{
  "d_mlp": 768,
  "norm_place": "pre",
  "rope_fraction": 1.0,
  "bias": "none",
  "init": "uniform",
  "optimizer": "muon_variant",
  "lr": 0.0131,
  "warmup_steps": 21,
  "schedule": "wsd",
  "decay_fraction": 0.913,
  "decay_shape": "cos",
  "train_tokens": 485400000,
  "steps": 7407,
  "dataset": "wikipedia_en"
}
MLP neurons of a small language model. Each row is named by its layer, matrix (gate and up: input weights) and neuron, and shows model dimensions 64-191. Each number is 200 + 40 x the weight over its row's rms, rounded and kept within 0 to 999. A neuron's up and down rows have the sign that makes its largest values positive.
After each neuron's rows, "fires on" lists the tokens most often at its 100 highest values on Wikipedia text that the model never trained on.

L7.gate448,210,148,208,191,135,169,198,196,193,288,219,248,155,258,189,270,222,172,193,282,195,270,211,257,196,150,195,148,139,191,260,196,233,196,168,103,253,184,202,214,182,190,184,216,133,136,242,187,190,190,138,221,208,267,177,180,196,237,249,190,206,242,166,256,186,192,171,168,173,140,201,301,190,172,241,145,248,238,174,170,221,213,196,196,269,172,192,187,221,214,212,184,176,188,233,222,162,200,226,217,208,225,200,212,253,231,155,262,221,235,216,213,216,144,220,173,250,180,252,213,230,151,216,197,290,236,177,140
L7.up448,257,160,210,221,226,203,206,155,209,222,211,227,232,195,173,175,192,225,190,158,98,201,158,224,160,134,196,134,194,202,198,254,191,178,186,239,181,183,211,212,211,282,244,229,278,215,246,158,203,137,248,234,239,168,167,125,205,250,229,198,209,232,223,231,191,137,174,102,127,155,180,189,174,259,143,239,188,220,194,171,234,242,215,219,154,111,190,242,165,220,180,210,195,226,189,267,204,134,182,257,227,168,164,221,174,272,121,153,234,258,226,223,169,218,215,242,171,186,131,163,140,165,203,230,172,222,170,202
fires on: " a", " |", ",", " first"

L7.gate3,242,163,188,212,228,149,110,232,178,186,237,178,189,243,248,252,226,248,162,255,175,182,194,123,160,156,149,95,149,189,135,174,301,232,217,164,140,153,173,195,256,190,238,176,222,276,240,232,223,171,209,239,208,241,230,188,167,220,182,192,220,216,139,262,190,190,165,179,160,249,260,199,192,136,239,176,176,184,301,206,183,153,182,233,204,233,157,160,155,202,248,175,218,180,144,194,188,177,185,228,233,155,251,266,181,221,206,167,235,234,182,124,208,207,250,199,202,232,183,291,195,180,195,286,207,203,210,206
L7.up3,226,180,232,224,203,181,164,275,164,192,210,214,201,247,273,176,164,153,279,149,152,275,224,110,142,213,185,173,209,189,167,211,245,235,167,104,154,186,220,209,191,182,143,187,207,153,162,233,176,187,263,222,217,209,188,156,223,239,185,171,251,218,182,260,267,146,203,221,172,248,170,239,190,231,211,190,234,162,250,203,210,122,228,219,175,288,124,146,225,211,207,257,217,298,247,171,240,165,138,190,229,209,156,144,229,262,190,184,272,175,227,148,204,222,95,169,209,267,149,170,174,133,170,219,155,184,191,243
fires on: " of", "born", " from"

L4.gate301,182,144,79,185,156,139,281,154,193,236,138,180,241,159,162,153,245,191,170,241,219,201,187,202,161,211,214,256,140,159,184,194,245,200,196,116,267,200,178,162,195,201,160,251,174,114,177,180,184,273,103,225,190,224,180,163,230,270,157,188,206,219,197,166,202,235,197,152,132,188,186,168,151,210,258,205,262,242,221,232,168,195,174,183,218,251,182,153,232,220,176,157,197,235,156,229,129,245,209,167,202,187,173,141,201,199,294,275,233,196,179,216,181,213,169,216,270,199,203,276,215,237,232,206,146,200,223,182
L4.up301,156,231,163,95,204,178,267,188,160,203,151,256,198,180,169,181,209,124,213,197,211,255,212,164,217,130,227,180,149,192,205,221,201,251,205,186,192,268,239,139,267,176,199,185,134,90,239,178,171,175,200,135,274,210,204,109,190,191,188,264,192,164,164,155,233,207,216,228,221,190,221,251,115,172,285,139,236,160,179,246,179,202,176,201,240,169,223,155,181,216,200,218,207,198,185,203,249,169,202,193,120,142,231,200,219,196,187,141,148,124,195,200,194,143,211,210,231,211,184,196,251,157,150,222,208,198,199,123
fires on: " of", " and", "or", ","

L7.gate634,206,268,160,236,214,151,138,241,178,154,170,157,204,238,227,214,217,163,194,268,169,155,164,199,214,221,136,176,159,182,232,143,265,212,190,120,207,200,186,177,174,187,169,262,188,173,211,202,215,180,211,163,192,215,234,221,198,184,290,289,204,178,244,174,144,176,191,169,233,213,265,179,179,128,234,216,126,198,138,152,221,249,232,233,217,201,192,227,167,256,198,135,221,237,216,211,195,214,194,219,194,214,268,245,154,184,275,266,247,172,143,207,170,210,155,142,208,240,264,201,191,251,189,239,265,254,215,288
L7.up634,174,222,137,215,270,195,173,189,161,212,208,187,209,242,201,186,223,199,230,177,123,190,206,212,262,127,165,178,177,186,219,172,178,218,189,202,193,199,153,165,173,148,234,227,172,273,236,158,163,207,289,234,124,220,225,198,187,240,152,271,239,166,260,220,157,134,138,225,153,207,192,198,284,188,214,189,176,182,207,160,224,195,126,127,204,204,195,150,241,183,210,221,129,238,192,145,188,143,141,247,190,210,261,205,223,130,136,188,216,199,63,193,214,162,268,136,223,132,227,161,166,203,256,134,217,204,177,187
fires on: " /", "==", " J", " j", " g"

L4.gate171,202,193,240,160,193,193,152,238,174,205,252,294,296,257,202,209,155,224,208,147,189,147,233,255,179,170,211,239,149,143,225,237,170,178,219,233,232,169,162,219,219,220,216,185,172,191,262,172,166,132,270,167,222,202,166,203,206,203,163,146,190,172,184,195,234,233,179,203,178,200,240,222,211,228,226,234,245,210,119,260,240,278,104,147,206,138,142,246,135,179,226,109,222,194,158,214,169,155,181,173,215,199,202,167,167,250,280,145,195,185,163,209,196,254,158,275,215,224,193,227,195,267,126,235,194,178,214,231
L4.up171,177,316,254,184,109,206,209,177,259,164,253,219,204,267,261,238,227,189,181,211,221,228,135,198,228,185,182,261,132,161,155,170,215,221,182,249,260,178,213,234,176,195,279,153,204,175,232,139,155,229,173,224,177,185,248,204,221,260,165,128,180,187,229,233,216,201,176,196,220,169,155,187,224,274,172,171,221,241,210,216,181,221,150,311,190,208,151,159,232,181,180,213,153,276,195,198,207,221,209,255,228,157,200,253,164,246,249,212,203,125,251,232,284,264,202,151,193,149,280,185,236,191,145,195,172,210,182,163
fires on: " comp", "ac", "ob", "ip", " Comp"

L3.gate65,179,216,222,223,193,172,192,243,238,194,245,215,250,227,172,205,174,167,233,175,210,188,227,242,243,218,176,162,122,171,203,212,192,190,241,220,282,252,240,197,235,181,273,131,186,198,236,206,215,217,160,214,113,127,146,216,157,187,188,223,189,189,184,203,268,172,259,236,220,243,210,188,191,180,216,209,135,181,224,248,278,151,174,162,222,135,236,237,234,165,210,256,227,158,190,210,175,113,202,117,286,175,213,196,205,286,204,248,269,207,186,166,199,232,221,202,210,166,283,144,180,211,125,197,267,161,253,167
L3.up65,208,185,223,235,155,190,194,166,217,213,200,108,181,118,236,164,153,199,192,139,201,293,177,259,190,199,202,242,141,234,153,297,261,210,167,104,232,252,203,286,272,192,244,223,270,283,202,222,191,172,226,234,228,241,189,157,145,180,175,194,131,210,214,224,223,134,233,248,111,217,130,143,224,148,284,216,151,216,197,213,175,165,241,296,209,191,189,245,208,156,182,206,193,220,173,158,196,204,178,238,197,220,208,154,195,212,129,174,249,187,250,223,244,264,215,200,166,189,162,184,215,205,220,218,260,234,206,187
fires on: "al", "ic", "ul", "ol", " such", " of"

L7.gate397,205,211,210,189,181,168,265,210,184,199,173,150,244,173,230,264,157,186,81,146,201,216,247,206,230,169,196,227,196,268,243,186,184,241,182,169,255,199,222,145,216,188,204,225,203,223,186,157,136,248,171,222,145,225,135,225,159,204,127,171,211,230,186,182,147,183,169,203,225,186,179,156,198,240,183,155,197,75,185,237,233,257,202,144,172,240,222,208,227,222,250,153,224,191,178,242,206,183,193,166,213,186,254,190,250,191,173,254,169,173,196,147,258,175,187,196,172,213,245,187,117,170,270,203,194,134,293,214
L7.up397,181,216,244,205,170,217,261,230,193,187,200,235,321,162,183,271,224,263,171,140,229,179,159,263,165,201,243,194,202,171,159,194,176,128,170,173,219,213,184,261,185,232,250,219,174,272,239,257,211,221,255,154,179,247,191,207,188,183,211,206,249,269,189,217,252,187,221,276,242,189,174,166,187,247,228,165,253,171,205,197,165,165,213,215,203,183,158,255,188,245,227,164,159,194,154,258,193,189,219,197,195,249,264,141,212,137,144,254,278,180,221,145,190,183,150,183,136,223,244,208,199,182,249,232,236,225,237,175
fires on: " d", " n", " ind", " un", " D", " w"

L7.gate438,217,150,215,167,233,261,206,248,151,124,175,139,167,252,202,163,246,224,309,277,168,221,247,135,268,200,216,126,132,244,173,156,288,162,219,267,156,247,152,242,170,223,268,213,196,166,163,197,185,172,227,220,238,142,147,246,250,146,167,132,228,312,244,175,199,235,169,239,157,220,202,163,112,153,156,214,224,233,265,137,168,222,188,201,190,242,221,203,210,196,247,223,201,220,210,180,270,180,204,204,180,198,247,198,177,122,233,228,147,172,224,154,219,216,155,225,163,250,229,191,207,240,235,211,163,230,179,230
L7.up438,294,221,252,215,199,209,241,176,178,234,239,199,142,230,177,205,198,250,239,242,180,257,243,188,233,173,212,164,132,169,173,242,167,206,210,263,140,131,244,235,242,211,187,173,257,173,182,230,204,252,172,151,283,166,186,236,249,189,111,176,222,242,162,230,197,206,172,211,210,200,257,198,189,167,143,230,283,313,191,160,114,264,176,173,195,109,223,216,258,146,175,222,243,254,207,216,174,312,168,122,162,213,168,181,228,192,220,201,185,207,242,162,156,227,224,195,191,208,263,284,201,141,226,187,241,202,173,180
fires on: ".", " before", " and", ",", " After", " to"

L3.gate713,176,173,190,223,153,261,219,208,226,200,156,247,132,172,232,231,184,156,147,202,174,240,183,206,220,176,134,110,153,199,195,225,194,172,172,244,193,192,171,180,190,198,189,207,156,174,206,203,182,197,272,184,181,148,204,161,229,251,223,194,151,272,212,245,198,199,101,200,272,224,136,146,190,156,218,216,206,255,201,177,236,182,130,227,133,129,148,244,226,200,211,204,168,176,207,107,172,235,203,174,195,238,251,256,186,247,212,175,205,116,221,204,172,209,178,189,157,229,289,138,178,149,179,238,214,216,164,186
L3.up713,206,248,189,178,242,198,177,205,205,151,211,195,152,171,116,186,153,196,197,159,237,249,181,182,200,193,215,247,197,177,185,184,199,209,191,269,214,159,258,172,180,191,238,192,243,110,185,186,138,122,187,152,207,127,159,224,235,151,231,274,183,197,186,100,251,239,164,203,167,163,240,172,188,293,173,164,219,144,140,167,159,198,213,110,233,176,309,229,171,214,165,206,219,236,263,187,248,233,139,159,230,228,193,206,179,162,173,238,211,199,210,191,235,185,183,149,234,203,210,222,185,100,229,161,121,164,212,188
fires on: "ot", " before", "uk", "ound", "id"

L4.gate441,179,190,149,153,244,148,176,185,183,151,179,141,270,180,197,200,131,179,183,150,228,196,283,146,215,238,239,163,240,126,254,163,187,239,176,230,209,206,111,259,264,136,188,196,159,238,230,133,196,264,201,203,185,207,164,206,226,124,249,241,132,191,179,215,168,203,212,200,229,201,197,123,193,201,267,189,172,259,224,224,206,213,168,174,217,146,190,170,171,233,194,196,224,187,172,164,179,139,155,188,158,179,250,181,183,177,336,163,157,171,159,166,200,192,198,212,150,208,331,276,166,168,268,182,164,231,232,181
L4.up441,144,291,151,139,214,210,254,167,142,176,242,218,229,202,182,253,277,136,232,143,168,211,185,204,216,220,208,174,223,224,265,189,256,239,175,176,197,218,140,197,210,178,277,219,220,260,158,265,167,267,206,172,215,240,264,150,109,159,228,204,191,205,242,184,221,172,167,104,257,268,198,205,139,218,207,183,206,225,246,210,195,169,190,149,202,237,213,202,184,184,217,195,157,206,196,100,215,150,220,169,209,176,228,228,197,219,179,156,190,192,188,246,188,165,294,190,235,167,248,114,197,195,250,130,247,84,224,247
fires on: "ing", "ey", "j", "y", "ar", "ij"

L3.gate271,196,186,223,181,143,140,266,223,165,129,184,146,235,180,243,173,247,173,215,282,156,192,169,275,193,228,118,214,254,174,212,215,159,156,206,148,151,252,206,255,245,230,151,180,242,160,273,254,275,188,224,195,153,135,126,223,235,251,194,144,163,216,195,210,249,162,181,217,134,210,282,215,168,232,192,208,236,206,305,180,150,188,189,249,189,187,172,246,183,120,152,162,232,159,181,204,209,140,207,226,181,257,220,183,222,152,162,134,176,194,199,216,278,192,180,170,221,219,209,201,248,209,194,223,144,125,245,166
L3.up271,245,197,142,208,117,166,214,179,199,159,196,129,119,214,184,183,254,181,213,194,177,161,114,274,176,253,168,207,152,202,146,259,173,246,138,243,161,197,178,257,197,167,168,213,189,154,235,189,212,225,229,174,191,254,238,196,291,264,267,196,228,247,232,202,103,191,76,224,236,207,240,240,170,242,238,219,245,240,250,184,200,164,185,130,223,178,207,248,206,179,104,163,176,220,161,186,194,213,235,200,290,177,197,174,224,190,138,219,140,191,286,194,219,220,243,158,189,240,191,195,224,200,228,176,189,170,187,224
fires on: "ob", "og", "ig", "g", "od", "per"

L7.gate298,208,162,202,259,255,231,203,205,223,227,279,234,181,225,274,225,212,245,204,178,169,211,145,239,246,255,250,201,291,217,131,196,213,232,211,263,316,135,259,223,166,186,210,208,202,226,222,210,179,211,167,159,164,218,152,253,248,239,230,254,235,203,187,157,181,189,144,133,206,176,170,212,159,171,203,177,208,198,225,218,70,175,193,186,212,116,232,123,227,188,268,212,179,200,163,186,225,148,232,237,169,198,266,215,166,102,200,247,203,196,218,182,244,164,198,258,241,229,249,162,197,228,189,182,110,188,183,204
L7.up298,256,210,271,163,241,173,213,128,212,210,172,166,232,181,249,224,147,163,240,212,235,134,169,238,148,201,235,235,221,186,132,172,190,222,205,91,281,154,237,156,165,202,171,217,198,201,201,187,275,242,251,269,193,216,178,268,160,212,255,182,179,186,257,144,139,173,180,224,157,132,223,130,181,183,223,178,134,231,171,187,161,218,198,195,138,214,212,287,205,190,243,234,248,211,206,183,123,224,234,186,227,128,183,228,185,187,192,175,146,216,140,212,183,199,189,191,256,296,232,269,216,174,246,127,212,141,203,197
fires on: "-", " for", " |", " c", " k"

L3.gate175,238,226,224,227,172,178,162,201,216,205,201,231,252,189,152,194,122,231,213,199,216,213,299,136,200,209,211,185,185,252,209,160,249,260,220,293,180,212,222,163,246,200,169,160,208,182,148,193,230,156,149,199,226,170,182,198,187,153,148,213,140,139,170,237,207,161,142,282,156,217,138,170,298,232,183,216,248,149,169,222,203,179,166,209,260,249,198,254,213,231,242,187,164,197,193,126,138,115,149,211,264,222,273,197,272,176,110,172,191,255,247,219,170,205,169,209,192,180,217,151,231,241,176,197,181,242,280,201
L3.up175,233,158,253,212,211,132,161,225,214,196,235,212,222,186,135,191,172,176,151,212,228,209,244,272,171,201,237,249,174,282,256,231,210,213,200,195,243,216,228,144,225,135,187,132,227,170,170,213,147,189,208,189,177,204,96,201,175,220,193,181,131,186,233,210,226,234,182,233,234,230,174,128,255,217,227,167,201,175,208,271,104,259,174,205,244,289,211,245,239,186,301,228,156,130,255,137,133,163,211,246,220,202,206,157,234,173,242,149,230,249,241,207,179,215,192,211,211,210,191,211,210,265,159,170,205,234,227,148
fires on: "-", "ot", " Mel", " of", "ired", "al"

L3.gate629,222,148,138,183,185,221,197,168,229,140,219,201,169,259,251,137,176,202,151,120,192,192,158,203,143,220,178,193,137,215,162,223,193,231,292,206,176,222,198,143,140,218,182,137,230,177,138,147,181,176,208,242,170,240,192,131,218,146,168,183,186,215,225,268,264,225,162,149,180,202,241,256,98,238,198,127,168,171,238,126,169,207,266,249,212,113,165,186,164,162,196,236,252,241,200,194,263,181,228,247,212,180,224,244,201,270,130,252,209,193,252,184,255,198,270,122,226,238,209,250,206,154,194,224,179,157,250,249
L3.up629,203,240,129,226,230,232,220,242,242,101,228,209,269,181,175,154,255,239,130,160,247,171,207,192,227,257,186,191,208,154,264,190,273,230,240,227,247,142,199,166,187,261,178,211,288,202,223,115,185,210,256,166,239,182,180,131,180,169,237,117,159,221,140,166,203,181,207,205,222,268,167,230,193,207,205,115,206,137,212,224,218,155,181,230,241,278,245,136,191,207,170,214,212,235,168,225,240,210,260,182,269,219,190,269,175,132,159,200,162,196,208,195,226,292,199,217,181,199,159,172,223,140,236,223,128,272,239,228
fires on: "ig", "ip", "r", "c", "f"

L4.gate428,197,172,170,247,154,232,168,176,153,234,205,240,178,193,204,288,162,186,200,205,176,286,222,260,188,209,249,193,169,184,279,220,138,236,201,277,189,237,196,159,159,188,254,191,227,185,180,219,163,95,167,213,235,215,168,261,195,190,281,177,219,247,171,193,256,200,240,163,214,218,195,307,212,175,220,263,125,173,284,178,206,239,220,130,188,134,182,215,203,181,221,220,163,223,197,181,272,195,238,154,164,237,209,252,216,215,210,237,124,198,198,192,252,199,260,162,175,187,260,201,118,219,214,253,186,213,223,232
L4.up428,157,260,209,217,201,209,186,216,238,114,273,140,179,203,248,260,196,175,214,105,161,262,188,231,175,215,140,194,185,208,209,216,170,269,159,246,196,202,191,156,183,248,158,203,177,200,138,238,202,210,190,276,205,217,199,245,176,201,256,135,167,312,285,240,136,275,213,175,185,191,199,173,155,246,245,197,193,245,238,199,198,147,270,215,177,209,175,193,267,212,311,212,266,206,208,160,228,177,176,208,189,212,142,143,156,169,133,222,114,231,159,237,178,254,224,252,224,131,173,184,124,217,168,244,220,237,185,189
fires on: ",", "ld"

L4.gate427,129,168,144,170,199,239,199,155,265,177,139,141,132,221,207,301,278,184,189,179,160,202,197,188,160,205,208,216,239,199,188,211,164,258,198,156,195,214,250,202,183,191,132,173,187,214,199,169,210,110,209,196,187,226,231,225,230,148,216,204,165,237,222,216,222,214,144,234,204,203,266,188,168,247,199,217,197,216,267,252,207,93,184,173,104,192,219,216,248,273,122,191,156,183,167,205,234,184,123,217,156,226,180,132,296,211,191,135,192,220,145,206,237,209,185,211,209,150,199,227,161,178,213,145,213,228,176,234
L4.up427,177,198,167,274,165,201,231,178,150,145,182,211,196,213,184,321,303,167,253,143,134,164,222,169,143,227,134,207,252,245,201,210,190,274,193,115,170,223,202,168,143,153,147,204,169,235,152,225,223,133,226,206,168,201,206,231,201,179,196,256,145,222,220,314,241,145,129,218,251,227,186,131,131,189,214,171,195,232,201,212,218,160,127,218,175,194,172,225,266,189,186,219,172,192,196,224,115,165,191,179,170,231,164,169,220,244,144,215,201,165,199,223,220,243,194,208,235,172,232,157,156,171,223,221,220,153,213,209
fires on: "ly", " Sec", " sy", "y", "ey", " Ly"

L7.gate735,147,200,184,191,190,230,270,132,192,198,233,144,283,207,160,221,169,204,161,151,187,266,194,131,190,201,179,202,187,214,243,241,231,176,240,169,199,135,209,134,141,200,147,168,198,191,224,180,255,176,197,212,169,215,178,125,172,194,200,220,164,195,139,177,180,153,233,181,189,232,203,291,169,211,174,234,228,214,170,239,180,284,160,187,152,206,210,166,191,168,186,209,160,191,175,201,238,226,205,232,314,141,218,233,226,228,203,153,156,220,209,228,136,211,153,289,188,282,245,223,130,200,243,131,208,164,212,180
L7.up735,145,211,244,219,232,229,178,213,214,235,225,230,192,227,161,209,266,200,80,271,157,157,246,246,223,119,127,163,186,261,186,218,166,137,260,220,184,218,180,195,214,134,207,211,201,214,182,215,192,246,223,192,160,220,142,164,172,232,156,234,146,198,189,231,159,168,162,189,249,222,180,158,229,203,165,169,215,180,260,239,207,243,179,156,234,242,160,236,192,221,163,193,152,134,234,164,185,170,135,200,241,204,230,233,202,197,229,202,264,150,149,147,196,158,178,197,96,204,172,208,221,234,218,135,262,169,159,223
fires on: " F", " f", " the"

L4.gate231,173,165,142,141,222,172,150,248,173,167,182,177,198,204,226,251,278,183,200,209,202,148,195,214,172,161,208,217,208,227,175,176,232,171,122,167,209,195,233,143,235,214,197,200,205,166,156,212,197,235,193,218,124,241,147,173,227,205,203,220,218,97,195,104,156,118,187,181,180,204,167,281,130,197,315,162,203,164,176,224,192,207,138,179,181,278,186,166,245,150,200,111,191,230,192,242,202,224,223,153,198,186,191,207,179,207,252,186,150,130,177,146,222,273,237,195,235,187,157,241,109,167,179,209,275,221,212,250
L4.up231,178,196,186,168,241,132,195,126,201,240,126,197,209,243,247,146,198,197,184,183,191,176,236,250,283,225,200,271,167,184,220,217,196,227,209,230,167,176,188,240,191,222,199,252,200,144,208,65,183,237,209,176,276,188,267,171,186,171,181,226,244,293,199,127,144,254,202,156,205,144,232,196,152,133,226,241,193,215,101,211,119,180,201,162,228,188,246,191,232,159,145,235,182,136,195,191,298,145,189,173,97,186,219,213,214,168,188,212,239,224,173,217,192,183,189,157,112,139,227,195,163,173,215,247,225,149,261,146
fires on: " and", ",", "eg", " south", "west", " north"

L3.gate690,195,188,187,210,227,219,215,182,234,277,206,139,150,316,170,276,243,227,246,178,112,221,140,228,221,294,178,275,263,204,220,147,235,177,130,230,193,194,235,191,198,194,148,193,139,204,165,251,222,160,155,229,173,233,188,190,179,238,204,92,253,199,172,129,155,181,280,177,204,202,181,244,237,225,228,266,217,172,219,251,223,164,254,129,217,195,197,249,232,240,182,193,147,204,285,194,203,181,192,166,207,239,172,203,231,176,158,211,182,144,218,222,233,153,198,119,171,197,206,262,192,129,172,261,212,190,174,207
L3.up690,170,217,160,213,194,193,243,269,200,222,267,91,160,187,194,178,180,189,288,206,176,190,84,189,175,265,172,168,240,256,246,176,147,179,146,224,217,190,180,147,235,251,193,140,182,176,208,221,209,309,181,200,156,212,197,315,190,214,273,214,148,206,204,142,147,242,160,171,161,200,213,174,221,249,182,232,229,147,260,213,222,223,206,217,233,164,211,266,203,310,154,167,167,211,238,236,177,226,135,219,213,233,184,106,228,161,168,165,192,167,226,204,207,244,155,142,258,224,153,185,246,194,201,122,232,209,175,231
fires on: " years", " days", " months", "ours", " year", " day"

L4.gate734,212,148,161,122,115,178,164,242,212,207,137,127,164,172,203,184,293,130,175,201,141,232,179,172,229,231,181,230,238,175,234,225,200,170,178,170,209,153,198,201,289,209,148,233,117,138,212,296,212,258,113,243,158,208,164,258,126,170,195,236,211,221,161,170,128,185,268,135,179,156,279,150,182,192,198,200,164,243,166,191,215,177,156,201,202,143,159,256,211,190,207,183,134,211,268,220,181,248,112,196,238,256,207,198,227,153,202,186,211,242,212,208,258,145,193,139,186,156,258,182,214,114,178,255,214,163,140,216
L4.up734,215,151,174,185,293,202,187,209,125,189,165,138,143,193,177,186,239,221,207,229,173,181,168,160,181,194,232,212,284,116,181,208,195,239,160,208,78,243,259,135,267,217,199,169,182,270,195,170,215,150,201,157,281,277,205,206,173,168,250,168,234,190,220,246,158,240,287,206,232,180,268,166,214,263,204,264,178,163,182,203,207,199,234,263,156,179,184,220,213,241,271,139,227,198,190,252,184,245,152,134,206,241,259,144,243,202,218,147,183,196,255,202,166,177,164,178,127,222,196,217,238,190,199,196,213,147,207,177
fires on: " years", "i", "t", "in", " in", " months"

L3.gate57,189,210,155,211,178,189,131,181,146,174,219,254,247,240,154,209,184,162,143,178,98,246,201,218,249,127,222,175,190,178,231,138,172,185,301,227,183,131,180,235,213,239,214,144,155,177,168,191,229,203,153,268,157,187,238,293,192,290,193,167,207,215,201,202,228,103,228,148,161,241,187,158,208,169,256,202,224,176,163,148,209,169,267,198,177,223,200,175,197,259,225,232,141,193,216,260,214,158,191,198,166,226,239,219,179,160,248,192,160,214,195,166,189,239,162,142,137,209,234,229,100,219,158,164,167,223,152,168
L3.up57,285,153,201,219,192,179,177,167,236,116,234,210,184,238,211,246,227,221,178,165,198,254,167,142,171,198,182,197,243,158,247,173,161,314,188,211,158,241,221,165,167,200,199,216,185,135,263,223,164,193,188,162,216,251,174,233,163,222,211,217,261,219,263,204,218,172,167,198,208,168,145,184,226,279,200,143,157,265,156,168,218,231,178,140,246,260,199,112,211,222,212,252,155,117,167,206,190,220,208,220,212,204,110,210,216,216,235,207,231,205,203,213,137,223,201,244,204,249,159,205,93,216,190,168,262,244,186,118
fires on: ",", ".", " where", " ."

L4.gate262,221,206,181,194,191,193,168,162,170,232,169,212,211,263,172,244,165,228,171,210,203,243,174,206,169,179,178,198,203,194,214,144,254,227,144,160,175,246,285,171,269,186,200,86,232,260,221,202,222,228,180,145,267,188,199,176,179,180,119,273,194,221,198,168,252,240,243,223,208,232,159,235,171,261,211,239,201,202,237,205,189,187,192,208,232,220,177,226,195,200,262,155,203,218,203,233,281,168,150,172,238,252,308,148,140,199,259,201,210,206,176,193,216,183,264,152,191,203,242,178,265,197,260,249,225,260,245,219
L4.up262,172,202,193,244,247,95,191,236,226,228,306,207,234,240,168,228,172,178,186,240,186,186,201,157,216,127,322,177,182,231,231,268,215,252,209,122,198,180,206,253,153,254,182,159,215,120,207,246,234,204,188,206,138,179,181,222,227,192,210,238,162,185,182,228,228,186,216,228,248,213,250,258,252,266,196,228,234,289,271,257,185,230,264,213,181,255,191,182,211,157,211,209,261,194,221,233,233,234,184,173,237,205,213,251,232,197,194,216,207,154,106,196,243,248,135,245,166,183,250,184,239,250,176,211,92,162,252,189
fires on: "y", " of", " from", " Year", "ats"

L3.gate139,178,186,197,110,227,135,180,202,211,203,132,170,256,265,224,161,242,184,198,248,201,308,199,234,185,206,177,206,213,243,229,175,201,215,202,129,203,131,325,203,281,205,198,173,187,161,224,176,179,194,227,207,200,326,256,181,241,165,222,134,144,239,133,218,201,109,194,179,127,181,231,168,158,222,168,169,215,217,200,180,207,216,186,237,217,174,166,164,191,191,108,140,196,175,181,174,240,238,216,145,205,180,249,187,167,159,205,166,183,228,177,191,260,81,279,219,213,195,212,219,177,212,245,179,278,160,246,214
L3.up139,167,157,205,176,233,227,208,183,237,272,227,240,227,216,166,173,234,173,279,276,218,147,150,172,165,251,215,190,210,192,196,186,231,193,205,150,186,194,154,219,221,170,248,159,220,174,211,164,200,252,226,252,219,239,225,156,208,206,199,255,108,258,185,249,190,196,257,208,197,229,158,256,161,226,181,226,148,177,166,169,159,135,177,159,318,174,205,268,207,187,176,257,186,181,174,242,184,169,156,246,279,272,193,214,204,187,202,250,117,183,249,185,186,249,198,186,175,233,228,210,234,217,205,165,178,144,209,200
fires on: "L", "og", "l", "g", "eg"

L4.gate732,132,165,156,203,178,201,227,192,262,218,219,166,214,174,222,141,179,179,226,250,222,214,189,261,174,217,249,167,135,159,173,218,189,231,245,239,210,241,51,140,257,267,172,182,187,148,239,130,234,285,222,231,133,185,106,200,184,245,221,167,146,211,191,166,206,273,184,208,186,198,127,198,221,222,196,233,291,216,186,250,235,158,157,162,188,234,221,239,220,254,186,175,159,217,197,205,145,205,208,218,224,111,196,191,224,183,182,218,164,229,243,222,189,215,197,328,240,260,178,136,157,208,188,132,234,203,199,253
L4.up732,186,197,197,249,239,161,187,231,215,138,186,211,231,221,184,169,220,189,144,231,258,196,265,254,197,254,175,144,155,196,212,143,252,221,156,248,229,170,184,183,182,204,188,181,220,179,262,202,228,164,172,218,140,167,216,199,218,246,211,227,160,179,237,237,199,174,191,173,196,229,166,258,252,259,186,193,200,202,200,198,190,162,190,195,222,146,143,219,232,205,173,276,181,146,154,193,237,166,131,229,254,178,291,164,153,179,190,163,162,195,181,253,260,252,211,288,246,170,215,125,146,172,202,256,206,178,288,223
fires on: " comp", "p", " Comp", "omp", " imp", ";"

L3.gate628,205,182,147,208,173,98,235,173,191,247,167,169,231,169,227,138,247,144,154,227,234,239,291,254,198,202,167,155,182,223,193,193,171,181,182,188,189,156,133,250,170,189,198,149,174,175,194,205,239,247,202,176,137,125,170,184,241,186,136,191,150,197,143,194,166,209,177,207,159,214,282,146,190,228,236,260,221,191,212,199,186,217,173,200,206,186,197,184,199,224,208,54,182,200,137,129,144,131,236,268,171,211,185,212,206,187,179,236,150,111,251,182,222,217,206,136,259,143,233,224,150,130,135,177,227,244,194,215
L3.up628,215,173,173,241,156,240,257,160,97,248,228,186,171,253,211,201,221,272,211,167,200,237,262,201,200,174,191,158,208,247,178,175,227,175,180,272,217,172,206,162,171,180,120,115,239,220,189,244,208,196,189,154,219,207,176,255,243,200,173,176,133,234,197,286,172,233,216,140,207,168,216,242,178,208,283,220,242,235,267,160,190,252,196,139,233,196,243,167,232,215,157,190,148,214,144,179,248,240,134,194,250,189,217,195,226,122,239,279,181,262,232,225,168,167,204,208,184,152,172,183,235,210,163,180,167,100,247,146
fires on: "le", " and", "s", "ly", ","